{
  "rope_fraction": 1.0,
  "init": "orth",
  "lr_head": 0.00804
}
MLP neurons of a small language model. Each row is named by its layer, matrix (down: output weights) and neuron, and shows model dimensions 234-329. Each number is 500 + 40 x the weight over its row's rms, rounded and kept within 0 to 999. Numbers have three digits each. A neuron's up and down rows have the sign that makes its largest values positive.
After each neuron's rows is what it responds to, as a language model described it from the Wikipedia text at the highest values.

L4.down962:532510483476473481512487518494528484480493528455495486522495526556553553450560425595490502497419507496429501433529481514551529481547503516503547452486509543506536556486516516550503462486528554596611526546460528509497480450452574480530518532478492480471467542483487539497506498480525554457
Responds to: Time-phrase completion. Final token closing a time expression in narrative, mostly a year's last digit or words like week, year, day in "the following week".

L5.down672:534504541408498562610512472420559453567538413491489476580485509547550515518467434510538537475500487448468492497495528449487492499545470447504465498417514528528546488469493534516482457430550535460491559479558518479444511572485440435578513482503525518512490480548487506469453506521544469455
Responds to: Just before a personal name. The last token of a role or title phrase, or a separator, just before a person's name, e.g. Mayor of Bogotá, / keyboardist / 1983: / table | before a name.

L6.down624:516502417529502547538520510476503545492530524429423566493518477480479569476482446519420460462514464569477525506555516519477484408541488472598547511526457495600484557462515543508494525528473500525494483531551479522499481485554478520529451538463478600544490441545408439530431525497493490479
Responds to: Word and year completions. Final pieces that complete a word split into subword tokens, such as the last digit of a year (199-8, 194-9) or later-al, asp-ir-ations, Val-our.

L6.down450:424416545519484492560504484497467483485437508509468437537480527488531528525479491503487527400532497446518499553457495472526514505489499539507552512477519556503462401504496504520588496476519453565488417520517558443462453448504524428518474487473573466490497502525558499552470433488511543517
Responds to: Title and subtitle colons. Punctuation that ends a title or leads into a name, mostly subtitle colons (Warcraft: Cataclysm, Rocket Singh: Salesman), also list dashes, table pipes, commas.

L6.down888:580491498447464538557477535453550454485517413508500476525483494529534522540471423520529486560533469483419451451498530509591514557527437413543571506452500513497464504456454487531522520485505564507624528448497550534402535492494467506518468461537592474514495433539457558482434557530510549522
Responds to: Before a person's name. Separators and function words right before a personal name: table pipes, list dashes, commas in name lists, "by", "for", colons.

L5.down21:516500500531502477480536492561478497461443508455484500463516512527468525495443479532457516473480493485513517463506460490484539509532533543500506561501556436475512469444477520555471477523545461542426540449531532558548465571488501432498588457421530341486374527504570466510500485518481489460
Responds to: Year third digit. The third digit of four-digit years after 19 or 20, in birth dates, tables and histories, e.g. 20[0]0, 19[8]7, 20[1]5.

L4.down882:604564503476487497504516473490479466501478513506539489497516501473508566553398438495418461568499516525451554533500538537501508514529567456554508592539521513514495507511587513480521462469481440517497510485435401411522488453447470582479544489525510395427531514484446551540537488526472439438
Responds to: Abstract noun heads. Abstract nouns and their suffix pieces completing a noun phrase, such as responsibility, viciousness, relationship, ratio, status; also zeros in thousands figures.

L4.down162:497473480455550524506443558562504494501492403425530494539490544552428494553414506549512476515517544525532548464461532557520551524496567473550449480418555517464431508558494528535524495516552512457422505504484511563516551449510516434506457547480399530458461478539449506486474439470450473519
Responds to: Quote openers and word-internal pieces. Punctuation or opening quote marks that introduce a quotation after said, stated, wrote, or saw as; also mid-word fragments like do-z-ens, re-j-oined, cl-inc-hed.

L4.down931:550533537500476521473568503525428513541509560525527445540511457410490514488431500479577465515551451460464459499470498438574524518496473437474499457544511480591579467467528532504460540464542475515475479504641429526505453468488527481501536511540497441464595517452517543437496507492495475445
Responds to: Clause/phrase continuation links. Connective tokens that extend a phrase after a just-completed name or noun, mostly "and", also "by", "whom", and an opening "(" after a biography's subject name.

L6.down1218:474519494493537553504506508529416477441524455533517536453509558505505531459489476565486559432453536546499451582542434491478502491462541422432461529503549456510486461458530495466483478521570414572479485491378464451497449524521540565445546460532534495552582493474458505473487432518476455528
Responds to: Mid-word pieces, counts, hyphens. Fragments inside split words (Adj-ut-ant, le-ot-ard, sum-mon-ing), hyphens in compounds or phone codes, and digits or count nouns after numbers (years, days, volumes).

L6.down43:510502456462415517555455536525512472492448522394505473525436470500443484544527515497417517508505562502509569579520481478512536447511485481486509469445451517581529537486534483554516469534495494454503546478489516497534508499451446502442509480522506493553400513478510504458530520515468457434
Responds to: End of subject noun. Final token of a noun (often abstract, often a word-final piece) closing a phrase before its verb or preposition, e.g. gamb-ling, success, intervention; also last digits of years.

L6.down1093:522448442411527459502577541503434506474520534474487562493427482523509571462474467500559475500478550467475522503471423539536424500508388507507510507509514433484492452552500546485442522494472540471519428518502484469463477522510465509447557527437573507468470561506479587497519505458462492484
Responds to: Mid-unit continuation tokens. Second pieces of fixed phrases (as of, known as, more or less), inner digits of numbers in tables and dates, and mid-word fragments of names.

L4.down1020:430543565514459522489525510535462481480479507447442496572438563461473517482487482469507496509518509483471456477514435516561552546526527537484505496538503550505492462506584608417487447533562529490467545486548511578516449559486549425488491500454513437461529524565537497564538554537479497579
Responds to: Year digits inside numbers. Second or third digit of a four-digit year split into single-digit tokens, e.g. the 0 in 2014 or the 2 in 2020, 1930s.

L4.down1109:490527503475452505469524443494491449455501489472480582473516441508473548474501533542527536505471488505538496513508491519543459492504450562436514473493499519487490487476434516548504493508483467502526600453464522504485505494435489518498512461475538484533468558388489551502441477437411493468
Responds to: Location participles and mid-word pieces. Participles placing a subject somewhere, usually after "is", as in found, located, distributed, operated; weaker on mid-word pieces and " (" after place names.

L5.down848:481515497498513551479504439513531523556501519473414465525533475486470536534533494526494528517468532526493524517503457514437564456520505484497444482569519518514536529502492556509526486542539495515533515489546442489499517491479541532498491555578553399488405507545506508515515498512558427432
Responds to: Subject abstract nouns. Abstract or general nouns, often word-final pieces, heading a clause's subject after the, 's or his, e.g. reaction, demand, success.

L5.down1265:476483444524470480466508497457514441592504478476491486516512524500487458532527431520520486543479564510510498502525491524461518470500437456541470473465545504527457481447480458483562484473485485446498522532426554428512499474538510521471461466523518488495511432506445534534566521509543503482
Responds to: Temporal phrase prepositions. Prepositions opening a time or reference frame, mostly "of" in "as of 2020", plus sentence-initial Since, From, By, In, At.

L6.down463:521527492551495487526507512473464457465499559460591527501509475464549474511540496463504525453441581444482533472466466495506493512525432503557549513460528484524532543602469535569529499500527509458477472501519539477453472530468455481431483471506502426490441510503543506486520550502523513514
Responds to: Year digits, table-row pipes. Inner digits of split four-digit years (20-2-0, 1-9-56, 19-8-7) plus pipes opening new rows in results or stats tables.

L5.down1162:482565517463511570531457497514469489489574486468468538500518474483492533494499584492533545479483526459550492507537506505469570532474495445467491501480493538464553511452587519500502566547551533566397498446537610541549505508519613587541497503469549484525556486544443510526438470484494476500
Responds to: Year digits, "known for". Final digit of four-digit years (198-3, 197-6, 201-7), and "for" after known, noted or remembered in biographies and reviews.

L5.down731:514513534466490527462508506466446455519498486413446484492497488501433554513499511500527455523419513550425518534534515507509510467454539572420481527496630517516479418491569538486470549556548487495568457512494467538448514538475468526492466510496439430519534475546448528421563500473529513562
Responds to: Time spans and scores. Time-unit nouns after a number or quantifier (two years later, a short time later, five days before), plus the second digit of match scores (2–1, 1–0).

L4.down501:540466533456545428514525512501444414440493566508447470441467524579539501534461502557504453546467489509515478522500529514484567456507520457515473428527505463526442514471538532509448488522530534520563532435440438473490509451494492479498434540507508466506489397466481467557474525522509487540
Responds to: Crime and death terms. Word pieces completing crime, punishment and death words in biographical text, such as jail, apprehended, executed, committed suicide, revenge; also scattered other word fragments.

L5.down575:510502502477504520471551503507533586569464498462539492524544478472494503513540487511438482519509501506511479480501549501465527496435504506512471532554516415430424503538444478469486474510532483473540495451488441480471505470519547521409496503505499510446437461524547491443512485492548464528
Responds to: Title and name continuations. Colons splitting titles into title and subtitle (Soledad: The Prison, World of Warcraft: Cataclysm), plus later word pieces inside names and technical terms.